{"d_model": 512, "n_kv_head": 8, "norm_eps": 1e-06, "qk_norm": true, "beta2": 0.98, "lr_head": 0.00904, "decay_fraction": 0.667, "doc_mask": false}
MLP neurons of a small language model. Each row is named by its layer, matrix (up: input weights) and neuron, and shows model dimensions 186-281. Each number is 500 + 40 x the weight over its row's rms, rounded and kept within 0 to 999. Numbers have three digits each.
A block is one neuron, or neurons of one layer that tend to fire together. After each block is what it responds to, as a language model described it from the Wikipedia text at the highest values.

L4.up1143:559539495556498552498543566513483505411528531516502515503554475564520398562492484553461491447540446536444536517498535469519531470463520590563524564555529435455527550546469456556417488493533491480448542500489568504480499504471455432470490468443512451521499561522518516475573475538511524469
L4.up1477:477473535502463502531470533448457516579477491525525551495521525483453507504506428525519493522483518551504457545483539482533503523438523508531615498517442451463489513460422453473501563487518483402494528415510530579545557476506410486594455485570548467497496489456600493556546498491494444549
L4.up1702:502552472515498466440490587496579582511557507499514501522552524513487513418407466419558508480480494572462486521494478550558418480495483522448502551445494424499488510530525517517481529507473568539488503458476506524541563501510521489442521484520520464516571515516466479525445519452427419469
L4.up1779:535510558506425516543517506442512516551565427551510467508510471438481513494473501504465461465446534511540514553509541516497475484483519473511412496515509469491541516559498455562466482508496546470492485520645533517503546496473519478534456516489466479471515490446546443487561518482519478485
Main verb after subject

L7.up79:517522518437510507465516498464504461480529523536454486531546465514411526471512537483541466571515444568541476524522451513488518500498450576532550447468554497519526472521462533556577549512524487512432490516526523498402436520486494433480510532525465466502505571528549461536529573517528445518
L7.up256:504501508441526524464559524429537459440496539492452514586515499516482489472516490530412478456525457527466461516491536525562471499449440500481498489562545514478495555518488489575519533511481490519499546473493481463438508494479463528497475513462507356511481502527501470462534565530483499513
L7.up761:462543498494490475501495500500522531469479526548504503538510514516480533514491479517439431532579450415492493533534461561424521430486488386528419476556503518505556515485507477540526501527511541520535561525469494452491481537494493432535474481471530460535533475467511462498499595493519463454
L7.up1277:545500544466500517435513562522518519549492526450553526472510529542535527463550525491491489475484497484544571528418541514489496487535501443543536528478502530422486490489461456471521512466531456501525476534530571441511534521461546544470574475493476430501483443477465495499584567480482526502
Post-preposition determiners and modifiers

L4.up965:565510554487545525438508535518484532514551410504451403443536497477509513424511450557503456492503536531597445474539485465483522493470514478495520488523447530546479515500447478507521481450466541508495495582466498493505503487476433496489436552524518496526516489470538427504487442542461464386
L4.up1047:594485507488486474464451515539584533465506499400451460529543419489519529552590534569556513478477447471477488464447471503486538462583568493476488498430534538541490460468505561497494511472417544444494543546493442533456484465463490448441473455549445478468518527522483513464494484446479522559
L4.up1091:525575525546462500494540514479562524430479536494572495562538512567471483471469485554540474497459459534541468458560567491551541535564505569529474486485471537505439467485493553485519501406571555468458481479513468505496528455527498471495442458486477471436539423540518526452476494427536493463
L4.up1531:544520475401538486521488498512528500481493487494496497499441476549499546481454492460596517490487438512517497442502500453490475502521519508501496485451506491462543519530517497534466513543540513568510477475526499564453462430560479543559482600547523472503441445604475497495473510581505423522
Infobox and list delimiters

L4.up98:554509522460550472478510515487478480517478487525482501549487440523516472461475529493559481482485500471504495492579438446402469432557508522542567474535488473478494501517589522511459509523486503444437540576575549541429536554487448478550448508535544535458486466403456492556554523550509462476
L4.up208:578455549497516484471560520512543531493522458503514479531491493526477516450443433571479520482531506520479481469508583417499475376516436538561495556470510487493555514533430528537416539496516480507535564491538590470499548548519508491597471522437412479489537452508559444432480567491453495519
L4.up446:512515509502551488466501529389524551446531448563486513496552419545413477447492522540431484505400492576471477500555495529410536482534438440502477518452529546491507452539476585479488522464493474480491503506504456519438491525478485496494546421512501405500532467504518470473589501567441534485
L4.up1679:510486516428496483517499506483456559440495485453547435474500491453484556511506485478513417543494477549429484578518535498450511467420475478518552495508484497487569444513472531539504530488492504513407521536488520569492469523509457552459434465520503447472457551470523481436428498509523483457
Pronouns in referring contexts

L4.up526:521539518522532548527544498495576528558446521521505524487534489515471487495531459502476535507471527525524508467537498521493512451527469569570465518420438548483509475507428472527509561510480542568426535529439485498448537513419509448583537514541518462489482427492515534492578437461513536506
L4.up726:515433470496615544439545458472432544558487540488439469535535471481494503550468476500505499510486452474535444493518546567455522425494531521433495561535504486479441525526486483456478494558521567460410506528513552490517514561494476549469494458454530499479529400469518429568542499553419518515
L4.up1057:530452468480520568512516527502564535549457495467437550507457438552471435459494553487506493416412462486407473488540495418524394455502452578581492509493477481482518479488497507430550463507494488508466494540503569498482452552534480445499465534456520536507542572396585414540478522495482483533
L4.up1796:534515528444483527455567521489484469531521577493443504491559461519449509481496454572515519459482440552539489525530555482526454504520583604537520519522472486435483432545434466472460481423523414535534500462488518567577531523463517509495529514571474467530519508509493557487558529482525471483
Acronym continuation tokens

L7.up196:481460521476596491501535503496510530532560518370526491474531591496455530494585475487438495528485595491488521526496521501520470470506515490459425458541498567476457526465570469475469505451476452505461471378473531438482456542427519528467531458444528485467548582493479532432539464399476429473
L7.up470:546485533482467485483553465568499554416569440477518480493440450432463494480461534515484394537506575488500413560480519496479579471556502592514491519478536462478465488472479459509579520549515520452508552426488465492447480510512536440439481499426423450438502511459539485420522476483496492494
L7.up784:493508477536514481479559563462505515488453489435512493545522470452438500538491508472445480492520541504504480494544551463552529442544532544525509482479502494557586439532508513433479498483485513435547555462443470541400537507502527491473496523565537455482431484469520505526500438457459455405
L7.up1975:560520515454451629463483477466534460506497470475457524521489487486464431509530463426474433544559524553488442467435534484437470481475531544554449495462458465493487545507504513448426482510489510465502519543555515551474540477437537489477563510498453463459531523555565446516543482492547479529
Space before numbers

L2.up1993:446476525512565568502557439485475491533486548465546517495467457514527530513518447500498467478531498548435525570514453566439468532562481603513548531531490494447477502526454498485537509485550484496457572546557524537411546538483461508436492493388469539525468535524439507555480518471516541509
Biographical main verbs

L7.up464:570547451440523498397558576500491493451488517508524513537573541505469544531475482452485515540479624493393491511552485544454465530565465555487453520515488472504486554541557438543530483455489501484481519540505553542512466469440471539512544507434504470456487446564451484462567524524483485439
L7.up712:453549503456518590464523577499460516519479539503590546468523452497507490542585529481466495462483500568492485506428565581450516475449540503530483570530496541477486626498559472456480548480497543488413497516519546508482474503479507495549457464417484460500492538509445501521514482506469511515
L7.up727:545533463455433550419492604504537401467428498484524441501496464512438560434420460491519555514497584566526533550502494568475498465471496495503466566548496493517468493491504520479469481502495469524457536482467523497480482447465494559520549484492550517445495455511483537521495571464448484517
L7.up1466:545467493484529521501492575437505395467499498481484487530467492536496495497511475479452520519470562563451407530491533549490442506521522611547467554499490550472443493475486459525515512457539514510467543498467504498539439512485525483499501479436566475513493496544479493488466520544551467516
Main verb after subject

L2.up758:504487534502501504482543519537560472465483462503588490455443492511567538531436455464515493490423487494519509482570443550555514460568517461503458501452518560421525558481458486465466448463489510479472530493521495463564563473458505582535513587598495485547515525455490586516478437527438554476
Infobox and table structure

L4.up209:524458491442534487450524482433533496391491565541534526501465522519500529502439484442422335443455506485464483510598461498512549440470475590504501544484574504484557511461563519502490459538502500491527520494462529512524526562550464443528448505450529489498521502492472459539515439501472504568
L4.up274:590565565435550549430524521470544579498467571485532463477512529495456420452442473540545493480498468510511479493461435472522514501486498450501471479509492478516485575548522557487499593466500538534494535514487477455457466501521438423535433492563497478433464547506502476552523544499562532585
L4.up1231:542549509471524479490528586406466518513519533528504502498500533572526461463415488571551446491535520497520516555501483518552568480555508542563535530476501456545592489430453532561496465481521550531470514532499508476376473510447449427516469448517490469480493455517497452509484528526421518441
L4.up1339:522529537428524496437539505461508487482563523537502458582453556430487422468437474559434529518457460497444513528526490580533579483479503551534526562519571517494550535493590500406455542496514547474493506487526532430412533518539435477519501465553479578412528484489540465587510477510436584528
Wikipedia table header cells

L2.up503:541561458434494554536518520498624511458431483445533432504531500498498511497525485477511464462520487515493503458444540520516505500540490513551496513562491521417470458489480571527492494463493466481536523563488504521492547523502503507499458590501475450553463434426493489457565458474533470475
Year final digits

L7.up23:471511497538452486482528542437492478467539529517552466528560471480430515501546479608479538494535490546466490559509434550452536442536572494527469508487459502469468505466478535464556482462556517507530435467539519541499538483470501522453472551507485474546570497585497460461585460504446449469
L7.up739:459504456518477542467543576436488583487543392529559472480482514517468513498566443564511506467477506558551508552547459506433542472469566513600456547520544413503528443459470470572501523453530461487429479442521547518472488541505531492453479446508516480517564501478522393443555511488434483525
L7.up835:560456491506508581429551521571505561529514576488521447489518495517474497517513541504461512515508445506499520523514550548512488449516471553618478505458519446524489507511494556524489473435501515487462558541505586572470484532466533477552545552476457485520478503488457475428530523462462479467
L7.up984:465506441479574501514480533425476496476487503513499500434554463497484492491595486483519464495457524575513518505585505469506511469511437457551473539505478568557495538544561467489589458480492520512466539468482572591440465493593467512490494443540452566483463426465556492487437499535499546496
Past-tense auxiliary "was"

L4.up216:591495482468423477480526522479611477488510430408519496473462455530464574403532501517545498456518497521466489525505609479511503542507514526496442548470518498523500494482538551498478477469436483495553551467504449611460525495575494517546472518523456447500431452430542505487597491507484526443
L4.up425:490443492460528506448531477437518482480566510442536514507463506547452508494542503518439516474555474486433517501452514469541421513446508448487501512473420497482505538547549431457447490475453563539437441490483500537485448536487431457532454497454443503461444464504486463467563569434497472484
L4.up1201:550587411478512489542509519555476533536467521496456492535515509520422514450422459517506449409484441469550484542478529491425481505534545561549494532498456475509514553544559429472549449561501517485448585497499590543506487533470574488529471583432527464472543473447496452500503499502525484438
L4.up1854:529545498477523477502521538500513484530442495466490420437500476548446548522493517480551466500532513532508503537512557488459539441502508550529495518524455523543526509550512528526512506404494507460497503492459539487451513484544544490541448442518488462512516404524451455425486575493531403470
Final year digit

L2.up990:496497504486466509559589510451514543428437566513551460512512516484478452456498490557523471548554562520488447462549583518461542446578557473574467528479525437487536564573492483548559507562416544499509579466529536500469501456499426491495574480557512391481559463484463523548467463518524488474
Clause-continuation pronouns and auxiliaries

L7.up858:548479542458490467474555587492513449495481542562477475527560506482506514420540545496576446484565454503529446464480482565513611461535507541507505529517454504499540499503463505501522573460522506502507519581612506523467484530515561494509521496475449463426485544453507449474577522448522488482
L7.up927:486592491435542446479540485397526517522497507562562529484466540510489489496540533526474451537565510521540477576516523551491539433501425471436499493473454489489549578471509486481461549483543489516455531534544467467432484532474506498575501497522597493399487479413512419567506498435529510519
L7.up1359:550481529474519431491520549526477526479418511503577495505525524432468475455469533526545453463560467458582549520514446459450518470521381562543545556464503538531608499526517516478552549462541524567438451582567450477574458562490500487486446496475438490463470518553538463524545531392481484465
L7.up1646:544569479453550474524479559434515559507452497554546497481561538490528491558501510489533489551535535535525531560493490526490581513518497507439519558477467550476475538515427477475542505533513527467473479560566538544431483520463578454512468521519529436400573524552552473422547490464464476521
Sentence-opening phrase end

L7.up335:550521584456474475492501475539441506483465459460497476568514490550509480434505492546443512541460509494548503563509490507483481463477501467577440524496529495484543543491511536541518514486575544557506487509513555464518538473458462449485469460512460399483464541479487545502506490401456375443
L7.up527:518475490502461561525489463524516502518463551534490518523436482568556502456495463488526428609457491478474477518562550576498497466539486495532470544508542490454506514458513488434526502513545461472495514533521526505461495459414505492439507480535497472475515444483493482422495519464490500387
L7.up783:450473486476514549515585466536498491470428444501524416517539477571535490440555531510537541580545549501436414569527482513461553521584524516496461446461553542371482562557471476534505489506553537548428485574435555483435480473433535516524479597548470498442539557481460534519495509476500498513
L7.up1002:568517548447495532452489565519539524489441533564544489463524521516530504461505493512419450480542461522495564560523493520461418491525494574484434539561516517497504544458412490514499481448551574570542520402572531482477498503452460513495490440488528413487442466456519513507486531559529463452
Slot before a proper name

L7.up130:518518534496439500421509480518528466424458471517497464464490488486451486558527491515427488561473494522460500503546548470509582443513457526495496512466472484501535480485590523470503492517510525441489468493542543529447453537440567522541541529495478493429557485438473532504504452491492473482
L7.up670:610470511447422511518492503479527475523491484540568525419437461532489477557518459495472491524549502550481535568478584490477509467496478607601520505468448508480473532470504519445428502486549530463523475508556502557460507474484587503503543510553461520489492463409561507565487442510551480482
L7.up1312:504467507489540498445506536518516493507441508460538524487441478469535488435523464532427514504508470488455424462550525513510514462531484513477558501509425522484471513446564481490471532535448434501427476481516482499470486494460488398574498535545479514494548425476485470433525497454479492482
L7.up1507:469495518474503514486507502472550508523510539472483505476511430507502554490511458458455488544435525494549507514582492556560558478507567559507541492482519458501548474576564485453426494454508525500466549454572439594487491458524582512562505524534422502417543424603430530458412565510545465528
US state and route abbreviations

L2.up1368:575519489449479513494525518440519545492478503471517461447532457441545504530461493500482482473496433496561469537449518519457523509545478522506470485536475480530459540487515551460531481496547460447535497529569510614503582484481514520546456455568491475534529443437557520469508428486486480484
List item dashes

L2.up1402:519543552442515533497534499478477546466492440480457505449521519510561567529517483460558469456495459559446492525474526509514455487582474501560528505571517555473448537521499530454469446523603433445465520430495522524542512494476481535556521579553473495506516465483478531542475417472527457507
US state/jurisdiction names

L7.up92:525567471488450477536476497524541495448562455472542452519572451642407490536542497403433437537518481535440490491556482493501534482550441491465564484467499428513586414518522507504511473506484440529482477513486472418482482526519502508522527471491534468405551434477500443469490490494505509482
L7.up340:513489471520463517456512559442449519509538521462520473548572532556467489495515546411442417533487438509508468542507467523495551471557512474422460488527473515464513570509533465540459530441491555490518487591519520547430530506479558573520535582484448409495512460490517469464566553514543528549
L7.up1134:498543526480513505485494534523580443463524499497522486467537525523487541478437503465583551533477492508496580447542498507493490472556488521421545409501471495495558586531503511547483495493439539476480457547533456555528531474523526536463508548549455390418480471482557427531609483520485458549
L7.up1386:529546504424463521485463547524514477479557499535514470494476481516437444448430524490492505521563496477473567517501587497516509507538573441471469456510476474451523585465491430465552515480477486546428553477498573487491539477427445518516532490509478488468504450551479506499545509536471557417
Relative pronoun openers

L7.up491:516536402483546515451536523415478478505611532554576520481576481474428500458551449525544513506498488547477556497469500504426481464491467519540494470467483492488481546489541540491574543517472525498495523463558514581430492479493409546457463480474540475558528549507514412439513473500401506464
L7.up556:533564465452529533525564567396490505527524495490587510502529500607528523456544431507538537505583517507481470474510443445493486493484443532491543494466495437482528583507503426563465544496492514493490558538438518441467479500474453503538561474523475529388592486510445462430499485580447549490
L7.up921:449500428515512524510557532503601523444540508454502428485543440473472556507499454453495437508523529561540483532478512487528493454501393523491493494459515488451441512556550469479497495492534513488519448483535548559468451433525531454586497507549481411462477459526488533412535522518487536507
L7.up1764:497489443507462524488519551489530493437524518516517475480507489546421526472484482505483468573446498516551442508492472532432536470461483517513546567494480417499455524497525461527508488424560421446510497513471552546440466448495539484463528521492514502451556504523555425491546532540494519460
Main verb after subject

L4.up471:560464526510493513513498552567492531484449429463557461521506476558411448516479443464533549483466498494482546524467478550478481446555520495475499490490494531497534579463452454491427572556548486528515543490451521478511539472489518557479522437523452480580446403584440522543536545529437494462
L4.up710:578496478449543551502443490508550491524465480496577477530575423565466530525522542478510569498541432518505510505519534584493490520573468492539500480528500487508512511456454513516521557431490520485528511522521497538514537490457525449501450481453458524475462505514535467462518464458496418515
L4.up1318:529473466533542484505531545432498539525536512480467387475513378506471469491527440546485501518433484474584524486444549473507451500467557603553485537482477532496493589581548526500481514472484520505454580507468492542488607494502475484468543492520548524496490502478520500537427436416516427454
L4.up1860:513482470434454501483511565477501470545521485450480524482519537594464430486549471550517545394414463501590441509533538524554485480550505611513418473481546469565498529384519488459493517398489486516494488499517424480503536503494523446514422521489541523480508472503507419494462450492498452455
Relative clause openers

L2.up115:525497493448510535483499579452542524463487462462500464528526475513433509472417472519495544507458510541513501520394509537494466476497507577515479565538476489494506519498484505531427457514477547455490544542433419536487499509517472485497539473502489544446528566512546496522471484534492442501
Final -s inflections

L7.up151:449560447543487554451479513525550507550568472448486503481498485548524469452466446582451520409440540581557461486541517477517487463537454488451426505575518478436441550557461581452521500434524531479505500481534494511520556540486523475503457459557466474458562495508591488506507511428503470479
L7.up592:535520545487521494510460564512535489493491519537538491450535491524501531439546490534499499500458531530476482557525452463529593488540448503520498491468478475491530500493478495507490495511522482524429480451435491496506500499431492512507574460555552428432537464558512453491460482534437414505
L7.up1435:503513517483447518521523543528522483469490462552513459471479510613547474410500546407598554431428451485443473450502472452576519485506444517509501584488521512486562592503503526515496457457567466472517560544478503477477476456473477528468486447509417477484477516499529505501472481575503485491
L7.up1544:486525487461448516472426549476526455452498476485454503575474546550557466417432523461510463456509469557516431468514500516437514419494480455455544481552508427501492523520522579506456449442450522502493495501523464538488506471478510511485498500531536423509565491505517454497477544553480498487
Structured table and infobox tokens

L4.up162:547504614393499551466508532547515423454489540506550506546554489495478473433486436522456487543562513575471568528504535543501474525520514501449449507516490453477571477557493556470493492406520553500563493525439443508458479470555447466504480511479519459506481501525560516458506525524505585462
L4.up1610:457443595474465485497514470522465461554507487536507467499433524529507514568488551439474495447510474471523502618468501611460499488515496528477534475527528462449506480492453548487499528477482505530497499491518584498456517499530482450464471493458452522488505459481493482451516451463525502514
L4.up1614:523492512483423514501534433454523499475501533491496544462477424476541587516525517566515536473511460532451493540531571495435588467583475505538475475544429524461513481532511500486553493466559476526451473474510521529482498516535511495477385447498470495564514497510474444492452422489440521496
L4.up1938:508545472420465449501530526507496485462474565446566469463545484468423584501513478446512521485562532525482496538495485486470469489568528567506479466445542550463512540522553550547512508512446491543546473450466506525548503463482478506542543500421518507445505527531479490468482514519538512475
Transitive verb completions